From a checkpoint of a small transformer trained on Wikipedia: 8 layers.
MLP neurons of a small language model. Each row is named by its layer, matrix (gate and up: input weights) and neuron, and shows model dimensions 208-303. Each number is 128 + 24 x the weight over its row's rms, rounded and kept within 0 to 255. Numbers have three digits each. A neuron's up and down rows have the sign that makes its largest values positive.
After each neuron's rows, "fires in" lists the words (lower case) most often at its 100 highest values on Wikipedia text that the model never trained on.

L3.gate1213:168146133108092183131108107074121078140111158092093114110132096118139091101157103130148131118148121090135101135101114092130115121105092109164094141112113115127164102100128167170151157138101099112178117154114114101123146157141143162130128118126155118130101144160143103108133130146143083134
L3.up1213:173108092106085157157131148099092111126126094104151135100107121144139125141151102057124110173119113103118117085129152103140107143162126144125157165137122131133105089121127122118177127088098114139174112126131072122103101126144071124109132112129148097149149147145108181119090124124140127094
fires in: "to", "in", "between", "cross"

L3.gate1968:182120110154093124084140116110098190096121124111112148151113117100134111094125126129120130093146102100112089143124155090118157144133108128152139135153117156095136148106128100127084118120109124127178112173100128125123138148093150119130133141135104129125140129130145125113204110079127130108
L3.up1968:154085115137189164132086131133131097155090135152097114142178115131133131110112092122136136119141136130097121139073145180116137132147113162111141101109126148128071118157098094132119121108123106150134142126130127130137136121120129162082118105107194127136107124149159181142144143130156133129
fires in: "that", "the"

L3.gate174:144179133173107173143136099094143142138116182140164096116113073107095131147141114086124115109120123121170112095117143146113127148113185174148133134087118128099095153125149158158112148145115111126107111124150064137121128165169120147106170117121133167104147128138108096131098105131144141126
L3.up174:126169092174166171111211115146104129105086138122130100151134170144130129105130147100128140142178126163122113155117121115139106091144167171088106096152145145173120128116127123142132135101110091121169086120150141129120170146118113149112124146162136095099174120146092142122135121170106105146
fires in: "one", "1", "an"

L3.gate1632:142103109078131096127098113136115116144107118100121123103095152129068111138105129167060145150134108092156104115138171069146128146096117112153120161116110136132129126148125162134164183160154120094131138138132194167107152167123138158112106156133119085130156145126150094125174077115096164136
L3.up1632:105166102097096106120112119138132133146091123079161136177130110116124130118199093085158098137145119120139133157132114147116106129100139150147105115067144161115143127141113147071189159108123125119131128149133107162123133132136125115122153143121097113093137138143099142126123111067109108111
fires in: "after", "by", "following", "from", "a", "lost"

L3.gate1835:152091097107139085141167123094175130063060134114096119114119131147123102127129107117104156113118100122115117139148134107141091178100191138123136113142119168086139131114115158117165138135156114107154079142180091175164041163111164138135162106147115149144139173119119138112152166094118096145
L3.up1835:129109164160155124154145159120099186141106132154103146133077116153122138135141122108154102140105128112136155097155136077153087141154103138119110119113117123176093120133151119159135194147145134063149111088136106100134109122098134140091109165133159113136135155137129116151164129140098136101
fires in: "as", "although", "though", "while", "with"

L3.gate76:186116122165125177113131124134144171145104135154137144125103108126095113113108093152082133101133121086112090128134123181095107145079124093102157111108175133080094096121138133118136126151142114094115095126146083112165129153174192145153107133111131135123116164123131146121145121133082104126
L3.up76:106111110130171138086135133122142094123121095095109118117088148130087129147145158163090084116119152128143125132152103162167113128118179156088097108137106125114094120113114144101134147103190094142134156152120087157154119170090127154131107135118119106095137146109126107126094131116124135149
fires in: "000", "of", "some", "most", "few", "500"

L3.gate587:148120118109151101148132131145118120126105115107081120181103151146059127124085173110108161124134157101120092111134114110155149125157141139153127126125116113113096133121148145105145103121162146190167103148141111082139101146132105128104156110101121124104146123164146112114100163149153094110
L3.up587:124138136117129117135122132140144102117133125161147123120102174086111118119151117080131110147125145099112126121145125132097123151136159081107130094129115125122100084096148107093087136083134112130080102131143068119093137100162185141118116112151114137134139148120086136084084172139146128118
fires in: "other", "most", "some", "more", "known"

L3.gate1596:125148121122177164137105113106165100123137123140164145127150141145112112146119133109101113124148084092154087128098142112149129145141175168105175084133132111136106117058099107105167124105170103136131131166127058148109121127137163094103148140110115157098147164097136124086131111095123115150
L3.up1596:163126069126161132152142114125155120126127162118118143122105107121147142121143114145116119129116138162129149160149145115159076120094132144150105108134143164157135131141139134129149156118107071159139102137168159130137094149155121158162144123125098149138149096105120052132172096110083114131
fires in: "another", "one", "an", "each", "per", "a"

L3.gate585:135139144135119087159171134106132135108147132167116130142137127134121092112130094165130093094161140124131090173167144116127130164131076132126134151155090143129137091126101132132121174139116142136163150197169137106124114135136113140102138143124104114133129133126125151089153107112178128118
L3.up585:132127128112145135111112159143124128143105114162151079127118135130118130105135129124088093115169114070146116055103119117148167093100125170139145134165152179141162118105138108153084126164139159104150132109116141098125161124138080128087075176096131076116137122160150099136128174137127115144
fires in: "as", "nizami"

L3.gate335:148123109108114140157156102134167133126129100137090128093121142105112129119115120142102104092187096102151132155110137147108107117182122128116160150133126095139098055094154107167135170108135097115146119105144154127106135123087129109133148143135098090148151132161092107133062108124131139136
L3.up335:181111128130137138141122130136101128148129112120145121140128082126117132131093142084069074127147162155160118106136149135117119123162117155148148121088073154132089132148070137110147133110081134119137122106121132106123102135172112128125130110163178064109103134098137159149122071113122145115
fires in: "to"

L3.gate591:105105093154100112154170090119111134134126175125093123168124119120126084143136119146129130111158122129101082118119144130129134162079129107099144104093079167148112138152134170129126097148130117134121112121108119100120124110130121083100174111123101126165136171122130138100103109113155075122
L3.up591:147127110132115131146134120135109132145181178120144091136136104111138114154127120157131131115146159103127103161133147164135133172129089136120109119097093153149141136139091134143146106193177118169099139145115155115107123142178097142147146093127138134159101146127099142124127094110152098169
fires in: "were", "be", "was", "is", "are"

L3.gate1218:137137126136095129167161180141179150114109138060098137130094129071102108115139094159151122127166125079186114135103154114144077148132134137113120140109142183128109107112120162144141135122091100130134094126131143102138112154135141103125150104136117108134140170132106132110108117091145095128
L3.up1218:169141136108079144128106143099093162147099127105133155196138108113104145119151135124126134110097193098161135098140135138084129097120112138129175130121138107076154189139123115143096102115136128116115110159122127092116113087143102169148153144139143119135118146165143122117151149111071134160
fires in: "in", "31"

L3.gate2105:134122149138139143139113130135178125112127177140127130099108091128110103140179115141155082069129120132133141118125194127139100155144103120110104112180138125142175143123192120139123150163122125112116120129122149165144103167122163131132094125136099116134160163112105083082147133118135130146
L3.up2105:079138128098098131131122161123163068145135123110126120146105146143117125126137107120143095099158116171131130168127117138109104120148128099086151170130130103152119118127130140164087158099116138098102103135131106101093135123126130119120141110129130104131126120154140122076109145153150130131
fires in: "at", "with"

L3.gate1018:126110087142107123103147127082126130126133172160123112102115135108145092108158122127101134127131133127110116110138163162121139170148184177132120124114137175185140097156154141147131091152149157149159128159146108188127080142136140104092102105131111088145174174120097144147119105109093107144
L3.up1018:133106082138157151117135101147179102152126162182120135174118147126132141092138161172062100124162142105089153136180104170126134135137128120147111146164095090127134114145156106126109155114125090094183133160136114130126138118130160107153145156099103111141060126109164134152114106114099131139
fires in: "as", "called", "is", "named", "like"

L3.gate1635:103112136100160141120128097112126142129099147113100169140163123124113078116129135153121093108138126097107091142162145146122118142084090130111065135104153121154137097131138143145098165130154143076142088092115125148136106137163144136128158105137123149114123135162167119112115135092150118086
L3.up1635:115103105141156121120117097087128113148104110105116094155122141152180122142143135082169136157111117106147143126115143091143136187104143128119142103117144150078122117165142140089156141096121151097098118112125126140150092102094161150126120135136102154129151117122161179119141167103104108124
fires in: "to", "in", "with", "of", "by", "at"

L3.gate2299:115118128157110097156165087141124134128135145140136094177090129145135115108132148143109105132161155088118137131113170125142135140098144087134098121124082168112156169128196122152143148157125144124193094152112158150101097145123138109108113191130120088131172145126105132149132122115171137143
L3.up2299:145080111141162096140128113113141148111105128132102138124101115119135122096121132124144115154085105116153118148120089176171127106157106161141102115108116120094149120131101108182161161153115162119129143129132107099079154106163139182142166124136157106121112132088085153147129122100098129160
fires in: "he", "for", "when", "she", "it", "they"

L3.gate1525:116161110123161147124165119137154154146126123171110092147173122139132128134096131162128090093129106067138090138133137137125167139119148130126159036165101112157102105137107169134143179132151118126149081091108120131155155149152134130099142194143103140117095119137081135100155109137115114137
L3.up1525:133147112116134127121078135128109142126129113172088122154075148132090128120102088138108116093121127088182146134134157128114167137126109162140117130085160159098137121126146122058149152128141083110136144120065131168170098160127134118129151138115167140067167139147090150098147145137166110124
fires in: "more", "most", "no", "some", "little", "much"

L3.gate757:152202108119169114112126135105179156116120140175088148133121123145098108100149115113122159126121118098106086173159148106178117183164125123141113118131153122100152099106098128129106151129132172111113121164115109142128119129134162150166151134151116164123107129095151117127131115148103125089
L3.up757:137114122119117155136126114103133136120074137131144114133128116107115120095123135095104132135125056135136111129106176104155113131122134079089100145125132107124155105099168151142101127141131132109143169135163075122154141114135127102132157162139114134131126118133125058157137127145148129149
fires in: "if", "although", "length", "no", "but", "though"

L3.gate1124:107137131096126108122089141093099134115132162128094123149102109121149128120141110136142129109100134132097109146159122142120067140110192112122114129101165139123097112165172124163098133133124112124117097105108176125178160135122117147130127166126148140108174140150144162127125120108112133103
L3.up1124:142140111111165147139170132105153084161130100126171083084121121135149147147119138133139159119152099168132131141123150131180149148140119130131126131105116145071133098106170102120121159138141114142138158115104160130125114160144129165151157141117154085121142132098153102096158125092140094125
fires in: "with", "wearin"

L3.gate1983:145123092139104089162134155160111125119149184151131076170105143170098108103150129084053108119121135118111096144134188133100155111143069151153151122192109168105131098103120122129108127160129149147107131147104139158111132134138125105121119115123147073158179141159138099185151093126117118151
L3.up1983:137120178132097111141124131137129117111108165110129116152136119097102131124111075104101129126116080111153125196113121119122098119125134149112100127154092179155067164144153128125080132166113129129157148131117131140161142170132092126112158136157157128115126135118147131137142136151117109121
fires in: "as", "track"

L3.gate438:174125109172122138066109159119139111105135129091085115124130137104120106111141147140112103132085157099085082149113157149123116153158140111107114155106146120146144144113142117091146116133102133116120098127123161136121145153161136160125105131126128079171099179118154132120146083118161116133
L3.up438:107132146116126118102118122155147111151145145077098090128158159126112138153148161108123111140108158104077134154084158105142107142136113104123118157145165044099111154131126142110151112112141129147117129105109180111078127143094128099138128116124185127120111110102148133120072088088100103121
fires in: "of"

L3.gate1224:146110144100086162107115142132134106144148132117138138113107127111105110120144121153151104109146166101122142118122137081101093150137137102148083099097159148163161156102134153121084121148113111141131090157098115141096115115108144117111081122114134171090165117148139154131132106126150116149
L3.up1224:130132141110174105134129097136144140107133127098194162156122102101156136143125148098109146146117122099133110111141124129129132138087077120136097152139141131134111127179150155090137104165089189141196098161119097127120143151149124126124150126148112154123138130142107108109127129116103125135
fires in: "of", "in", "for", "to"

L3.gate1188:184085153136123126113108132114122136090158107105121146101111132142152096126165185122154162131147142135107127125123177138130091168128101138152089129184064094131128158084138150166113180145126145154149099113168113163114143105134166186134098130102093113118130117075137120163129105142132122121
L3.up1188:129154113115131072133100111154150102155095141103139151131141139135161115114151124120126095109122130135138159162106097107125147124146109100095069135138175130139174134152140121143113142124123128103127138115131162145124076108155134118156146086141151154153126116091122109143115167129105108104
fires in: "at", "from", "attended", "of", "school"

L3.gate745:138108100117145133129137156073126119139142172116162128148094097146157093114123122184158102117144127130130157139136142138116117148155170172151118103087105173159126107173157141112121164142091156104119123134134104155144159116086123111141116128123130140109147141152108152100155112154085146093
L3.up745:105099097130126168124110140162103112106089135082156115136060118107132128162136157139162103150085075132163112113091148132161105141141127111100151126134122131154137112187147146137133135129097148150140094131154137120151145201165119135180164128135142141089164136176106111086051138151091134153
fires in: "by", "show", "via"

L3.gate972:184138118158168102068145135077185116104159117105168140079170130069137104136118107101128105154124152156160101159115134127088111131145111140136127134137117092166171155135115120138102148119128159149111126153154097094122110167131107129125132120158137107132120125149120140119102126137110128089
L3.up972:143106127166121144137110118138125114091142095069175129108125132142139104121103162087109106132097117118141107115137122104159127130157162135081117142120132134150145150159115151117082120109148144107109113138124082119156111107124096123094112062118122122119161112101139178118098177172118124116
fires in: "it", "song", "track"

L3.gate874:127121122116110071140122085108106129082157147160171134141144102146128122150127136146147099111091094116138080113113169123130119121117116119097121171155133136106144109135155164139109127134130090153157113144108135106149150103114122143151105135145128123159091153122152115118095135164147125145
L3.up874:123142165149166105132195083142117124178193173144104117118097143129170141124140123087125106143085132136181112153129147155125151120103160117133120132169117150132101098106175104158124191120132133142129162118134138103102142149105158160142096141121129125134185120126129096143188123146094147148
fires in: "such", "she", "he", "you", "it"

L3.gate443:116120156140157147127126120125156130107117123148150112077119158113172109106109132130139108102156145097113116157149163107115081139109109103161142145152106135152117089144127171103115159167151121129112165096174138139098101143158183132151135105149122117175067144156136077102103141117123134119
L3.up443:115192126091118189151081179131124163121118152146151106108092090140110130103128112145129122114139155130117128145118131112189102115117100123128134105080160121144123094146103129116162152096149154122153100100155150142151095124118139139132122124128140142156153138104144125127137141124154143129
fires in: "in", "united", "arjuna"

L3.gate621:140112071161116127136131110142130116135123125143131099132190148154133113120116155157129067059147149139118096142123169073142132128060114131116115150143150150104125114121123123112108122151147121154140138154137131110111088173098146110107087136132131118138154139131156157111119121116162107174
L3.up621:079106116150135152116147117142123158139134152121178151102138147129173139156127114136197110139125155166140129089131082149153116126120146159132151115129135085107076152166143065169169127160111141138112105128132120099159097127141122117110126150101126168102071141142122138145107145138145118170
fires in: "they", "he", "she", "him", "it"

L3.gate274:155105075122129180145137110091095154141156138114154137144108145083135100104138103185145136138118119119131130185097135163088123172140102138173145146117086092145134115118123130177174147141108140137135120101132146147110104165129105186114147117130180171138124159146152153174103139145139160138
L3.up274:106059115147138136163148138112116157133154155133155147126157064123151140136123095116116082161143124144148114140094151130153119120121120130136110133169145124127155138108137107159114094144130156120142098172133173134124083191170106118137109163152087080140181087149174152140148157121147136153
fires in: "by", "of", "it", "at"

L3.gate1573:130142067124090107130159119119130139151145146144114103140125082112122042052131157113124104136147088099104112125145117157118103101156157120097104132125141120104140141142194139138109137111148131101101108190118065122119145161139114134088126085132089088146171144116125126112149100135134117095
L3.up1573:137128084124127146153168132130152115136138164116113167123141092138107136146158125106131086099157114118117162161122170121147084132148091155131111190126174138097157152120144132078174116101113089096176109162105158179082141114117113155134186093122134141148119164128167137095099109156146138076
fires in: "of", "in", "through", "into"

L3.gate68:158147143147134123121106088095119148121113162133122136119126115124165114116081165137112121100124126102150148098154124142125117134121122163119136178129084141129136150139142145130118116174121167151160161140130071131122130154147124157119094106143122126173144145093091107129133175180139147141
L3.up68:159129150154156116105145100140076131121158124117118126080172124113167116148094167111100151139145082155134128103136113133091099126159117133123108136163146122079125126108113110121094082148190138103122122098138148163133147111174106098100133139150120102135097109132126108107103119165160129113
fires in: "of", "a", "one", "an"

L3.gate37:138109152139187137133143129184172144119115167133122125141181143119100086143110077128153127098137090115147140113156168103146121130121099124167122106149114130167141138136150099097119155102152174134156086145108091134114091119122146129156095085129124110143129147096109117127126131149092098117
L3.up37:128159181104133131130127147110139142112133154173125173121169120152144111123120091134132124147135146110123143144135141126098134139119078118171115135116109145164198127133118150153126173125100140135173111123103175131112129158171157129122156133122127134108118153127114132138164117148131148180
fires in: "in", "at", "on", "of"

L3.gate2015:136106125143132143118126131144125170140107118108072140100142140124124126118133102139128111122117132131125080112138114122135134122157114105137098126139124139093095128134146097098081119086140159138104145130088130124129122164128157129114120129139122109087120132156102150120169137109076142111
L3.up2015:117101116120134111130110155119135109153111170091099182122138114131149149117115143165139117101145122096150159153120122153118166136150073127197104143156124093124089149113119120103158197125159115145116120121132176139124149116151132187169136161133172143109128109125142163127168092201136131130
fires in: "united", "the", "new"

L3.gate2162:104106176144114089086122090117119145074133102132177134139172151109189103112095156166144130138091133139133099140087134143137056135104148129135130116179138063140112100168111142179082122100158150129122155160144109096113147130133154099116135113131158149134162122106091155123107147112144104135
L3.up2162:108163132140100120081149174112108138150097128189115113112144100134118129142099119111137148156132137107129146130124136172104134131171132153153108152142150107096132106086147140105054127132140152134150131128130125163144132113135112146117110160140130130110116122151105148130143179160112103133
fires in: "it", "which"

L3.gate1781:119152105149105120126152125097163139195118121121101154156101104148116127128132095099124119153126092076145089106115096120153176132112127083134111101128137148115131072109147094153125135107164118093106050124121062115117096132147153160132133102143119119121140123126090145145175116140116121098
L3.up1781:162113145136118156125122143130108134121127136124118148132100124123122118144109106114075171129128142109103116147123163123105146112125140117145094164184169146151104153083127171152153124146159158129105165097118157156140139124118106131136166148127138152110172105142100138177135132126130137192
fires in: "in", "on"

L3.gate7:109154156153153128111094126086128108157080097114112154116149152160129116110101119116158109117128159158118112135107144118127112126201111153127102169113117145101135101167130146123159149137151149107092117107110161128121132139134130145132191125125165120126131129143126151161160150107136104125
L3.up7:134115099168132137131108105133110149090149174123082134099108104136140118116107139107100144181137159106142147140121163121116088142138141125161135116109123100178132117092101115157067133137131141092116075112151116135150093139103142134111111188142106127122128134100137146082128180115162151121
fires in: "of", "for", "where"

L3.gate671:149127179142086140107114116070138147137133152091126171164117095101157101128106102113121135115168128113104097099142144144149135143141119167098110142177124145112143135115130161115145117106100135150176135116169147153099114113162168079149121149114141131122112150094162106070170131121119152121
L3.up671:140134112113139106109164105132166160147141129105072123106101097113156143140095096121117148092115148107122138149103179084104124133154103115137116139137099155123119128131187148120173135118103118130124118150119135156121183138139126118156153083136151115109117131135115100113147121097137106091
fires in: "in", "to", "at", "of"

L3.gate2040:132134142116122154124127100086121190096135115119113149131134121139122102136143140203171097166098139143089114150134113129112089147086118133129114136070136128141124125151120112140158159121147111108142074147142166137148164138115138182111154105142103158125127147142134115118128127105119158105
L3.up2040:120136105112138120088102125105151165133125175144132149112143126152192091129180145126119123185148128174146133122138135168133101106125125118107083124133093152181173081121130077137100135099109194110103115101136116178135134157129130147162126104095081162133160124160170166090151134110135115187
fires in: "by", "before"

L3.gate478:176091139107126103103103142141106159127130151119133085120137104098115091113140092141150121147146155122108124133126134110123111118132131125111137142159122105117141139129123136079165120138127128092158104117138174144109126117126159116092145178161119148098125155126116120113163153100124107109
L3.up478:094103114155141095126138110092116086175118150085109132118133125099110127143119122110145117099151123077153140087134124117116090127139127147152134122101121131140132172143141110155103156088123123082124119122105152143102096102124143118116137107145090120136141153130103138114142098118113134091
fires in: "of", "the", "at", "after", "post"

L3.gate889:168109126205161100123126113106146139125158145105123092141146162108167090110131127143137078101114121166107061155140108098135164178126125117135096119146087195129139105105172124115125138106157106171136146092154091106121145126145140137136188129117129125128143153100088107121175143127164137116
L3.up889:084095134150104140127135115130160125134137157113150142097123141155170129141109122148154137123100116118145112143127127155122173141127131084121113147135103134136104078096131113145163109151154159143168161132167118197125161116098101171109092123096101117141109148134103072121119109114131130108
fires in: "were", "although", "was", "still", "being"

L3.gate1929:119148123136118118115129125128129125117095129124104179137124160093103086108118072124125125153167087109124096101116121120120127174120095140119133175157139124157155106131126087139130168128112114104125107161109113144124084170120152140127139100125122130113132157154127131087145114119115115128
L3.up1929:096158132097177140128146129117105139128108153089102143094124153111100118143133091123130086139168129134163151146097111177149121140144120151127114151119166118154138130135140137114154162114086109107123109136109125126113143141131103143142151145101108129106144128134158132109102143150116108152
fires in: "in", "may", "to", "december", "january", "november"

L3.gate1295:133087130135110129141150107116126144137116146128114143139151140114135088101112089157152075117134133124071078123136168134147098104098096100135121149137097146101146118163143161162120108179137086086147130153083148141137113154130151146185096144138097111134163146135097101151113128096134119137
L3.up1295:171117114118174143136137113146142150086104140095123166150151115086122132138095120094107118175154126104072136152149142137128102106127118107136129126129147090132146135177088144116134125136120103089131134148148151179110139118137164146186128084121164111133135136146135138185123127103149114139
fires in: "on", "in", "to"

L3.gate86:125109122101097138136089150082142154129129131124127106138147107136084114134129115183117120127134099151116076119139128174072124137133093129120106160121126119149137123114145113120139170151132121127127095130147128115125131118107123118143076103144077123133127139104139105097116127132135144148
L3.up86:195150142158115122150151124123102097096147146120148134140145166137131124140080132091141111126141161115151177159090151091103127155087159111112164134203108096097149140161147127134170162103124082108114103143144141129131116119110121127098140125130109130135081134141127123112090124153136130158
fires in: "of", "all", "at"

L3.gate1015:102162117137125088166159144107087127130104126092107131152119104140089090093120134114099175142129111137111147110094135102105114127128111099141115123122088117130136128083141161128128144126108133091177162129110194189111136156119130121180116134120086101126151124127109096108128127122136114145
L3.up1015:158096117133146110174131150130126147163159124142135046162106120150149132120132160112157117140104119161139113168130141132068143130076155119116149132130145123123095136102115113124127110102127068161158164119175134108105143119171121124125112108133161102163151131124137135155093155107097163102
fires in: "of", "an", "by", "was", "be", "a"

L3.gate986:145100173112108119140088093161181112109138110146090158145096128165150111133155120138113121100122122181091126193128128141120123133094145107133106121124109113110185155160146093110123162121117108102162059109174103139181108111089185149127124115112113125132113167133119132131139115109142147085
L3.up986:125150169130120134134102120158174120087145145120099117197110132163125104143136114097088137164112151125106149133133095123137176124129126133119088124140109136134135138119141109126101104110162124094130144152123109122138107111115155130097100140136129137118129147139122164124114100168132152132
fires in: "at", "from", "of", "vs"

L3.gate2131:135089112130172089142175157105125168133129132104096120100096137141114081102173112180100107126132142139087078140153147134124117132102151095115083109142119166136116148114155119149082110122118108098146118150072146091146110144129117111149125128125088133121121144150117132112112143106157115094
L3.up2131:122154125090152113175106173098107148118112138097076145135108088128118116125137116098137144132121078136139159165079122122104129115113118100138099131150133134113083127164149146153097114107144112118162147159115111129157139143092092135134092148114134142100160131158126127119112117134138130110
fires in: "in"

L3.gate1673:115124093132135122150133121102140095133108141085176175136109154165147120096097160114172137132130093138119099149136131095175178147149096099138116122139081128148153088139147125098117112101134123117101140139099117137133123116072122129083143147117121107136173150142173132134125107120149117174
L3.up1673:114124116114145140142106172130120122115162090147137112109136118132093116132143177180143116131154140133149105148108143125160111130119111189108194136095124118123166152106134135138123105140098125127166172146115140122097165120132092144143114129139165135110111129115136126156101151120107151097
fires in: "san", "homme", "it", "hole", "into"

L3.gate715:172133118145135103084089135122133129115106128114148099144127099100130084132128105180129125106112163099126109135136117112121112133151150134119162143186109150172129126115116125117102141121099146126123147174087108158160111126124175089074130152137106116156158139164123081156159088150084089126
L3.up715:160154149086154127112114145114103152160104107145144130144167057109156149141149121118100096075115173145122129133172118140083142143112100099112107109153110131103120150137083080070178120163151096121116115151165108113120143165111103146103145156124121167178153150124141110145153119145129173174
fires in: "of", "the", "in", "increased", "much"

L3.gate951:125141133129133134103087126156129129062127121104122124129158150132113101140136175142063107146130150126134114134128167124117102162140164126163108176112126178146147127139132130109071130131144150157166155148126147135133098138066117140165115107117143115172135126124132117083146163177121130123
L3.up951:156160178102160116132141134149147178144107137087120171126111121146146123124139102128102147086110116148165131149142128142143103137146112116126164129118131089139111121098136133168135134099206154145115127163135148167122099125168127129139132127124138113177098145125138125146128065134102132115
fires in: "february", "a", "an", "december", "april"

L3.gate1002:107115107111133174167137160107163134105111095159105064118133144143117093063143132124129093132131136118127102125139112112078133141137126116155133116160091142137163111135113146142134122119146135126197134097119129137122106084077190108157123104133123099090106124120108120084128165116102094104
L3.up1002:160102105143127118104121115145126149154147111153178152150108087119104106111137103160071137133127141124109126116144167147126131143090109125110109130146111119108116142105097141157125106117133114116120144090131126142142114153144107126120148118151123071149155115120109166139134118159122168103
fires in: "to", "with", "from", "than", "by", "like"

L3.gate187:101129130112133126109115104149138127110150171123118123175140144118125097139142102102145122117150142120122091116152132119112103143101143109122140139154125205153113103124138086146146156105174130125139096152154091164114097144128142111145134103158106122113174118132082129153162121127144106143
L3.up187:124135160133166136102113132145144130102119149109100116135124112081123138110130157150158117147174122118146117146092122158132139136118130106119085114131120131132114146132126153100161170117081149157136112186136132125142143085152142140128150105126112181144133120117136129081144077118124108144
fires in: "after", "following", "to", "of", "all", "by"

L3.gate33:148110152140110151187136113109121141133155118105117170139190127106154109138140108143153128122133123111121129122156134114133105183153120130120112126171113140163125121112131154162090157113103108178156080105135144138126069138150110141149156110121124154123147129129129127084104163156155142082
L3.up33:141122171097108133124125124105121115109123120097129169100179125153144113140160140151119124125073082145129132115149099158127115166100106112128117121087120103134131122136116129143117147140105117105159146129108099119161100121136124118173115122122133157116149149146132083059113143136107125163
fires in: "career", "at", "in", "a", "an"

L3.gate2168:132137124146124114112119090147102135113132143093156125132159126084123096104147137135089107123124140116135109139126158147143103161122107137109104154102171122143120127159132127113129135164120133108153111139108158156150080148153138097121104137114150110142107117136173092105111122128124132158
L3.up2168:114157133148099086133197138129116121138130143124132107123174096064129133126131125101161097125152169142101150150116121137116080117153100099125090126125144111154127138124124089143114106156147063110122106161135141117158141115090146138115122125117115170148134140131202059108087163144151139155
fires in: "of"

L3.gate732:175133073152135156148074130099116136139150149140171149140132108131123116113113136142053099175125127122123137137141160128139166130167144115142131131175110139134178122148125133109120145126132140122158124166131145099137146129164137123142164121126139139158134138136156116130147108116107149091
L3.up732:121102098159110131157151109105103117134110138158154083096188089152096151120134124164097124145130129153166143150113098168113167140147076158159178118135119116088140165185109123147116104126152141138123118102121098092110114173164156132131154142128155114162145113112153148106155120116110120088
fires in: "the", "are", "s", "there", "were"

L3.gate2080:121106128149129112107142142132100165124129108136169159102110167140142115120100129173130082136141173151131126103134176098149158159126121147131112154163108152130132100125179094153096137112101110143156138170165136128132106123181131125100129124127108134120152145102162127066119122118129130100
L3.up2080:126137168125135123126137163112094144127161123144130138147206115057181118116159116136114092159135138124102097112130167118137137131116132120137153108108161088140147125156085078167120114125106106130144158124112128083094141157122148120116122129116141162154109103138126140095100122147113129133
fires in: "that", "he", "the", "she", "his"

L3.gate2027:146113092129094143102172120118136126113168167143110154164139113111082099130107138118111119125153129063070111119095159121126136170106138108155159145126132090183151128135151150149126137159158096135170106124090129135099102161122149127092142145125138115190152165112138111098141096126163123096
L3.up2027:109119125105120147119147151153150109131155129130110142145114082096138138159138122109132115135122153108096178104058144101134137097111133115118104114126164103176169151178152133131171153102127084111158123115139162137099144143129168138134163106120149134149136128105145119140164137167154129097
fires in: "on", "under", "out", "off"

L3.gate704:144121150149094115092146133122156123109103145115106138111089131141161122112095146135163152113130111119112128122107120090092154112150144127150160154144105153125156122090112134118121164113077087124113122121153114148138158168122152118155151138114095110185175134121103087120120136129135078116
L3.up704:176106127130103135164122114116137155064108133144105166115151127094124129102151127099108053143170102113148120092105118126132129162180143142154085119128122108120139115079090138143112144150143105108168131109125127153128104129129150115153117149115106124106079113113126124140133095153143138162
fires in: "a", "same", "that", "an", "tha"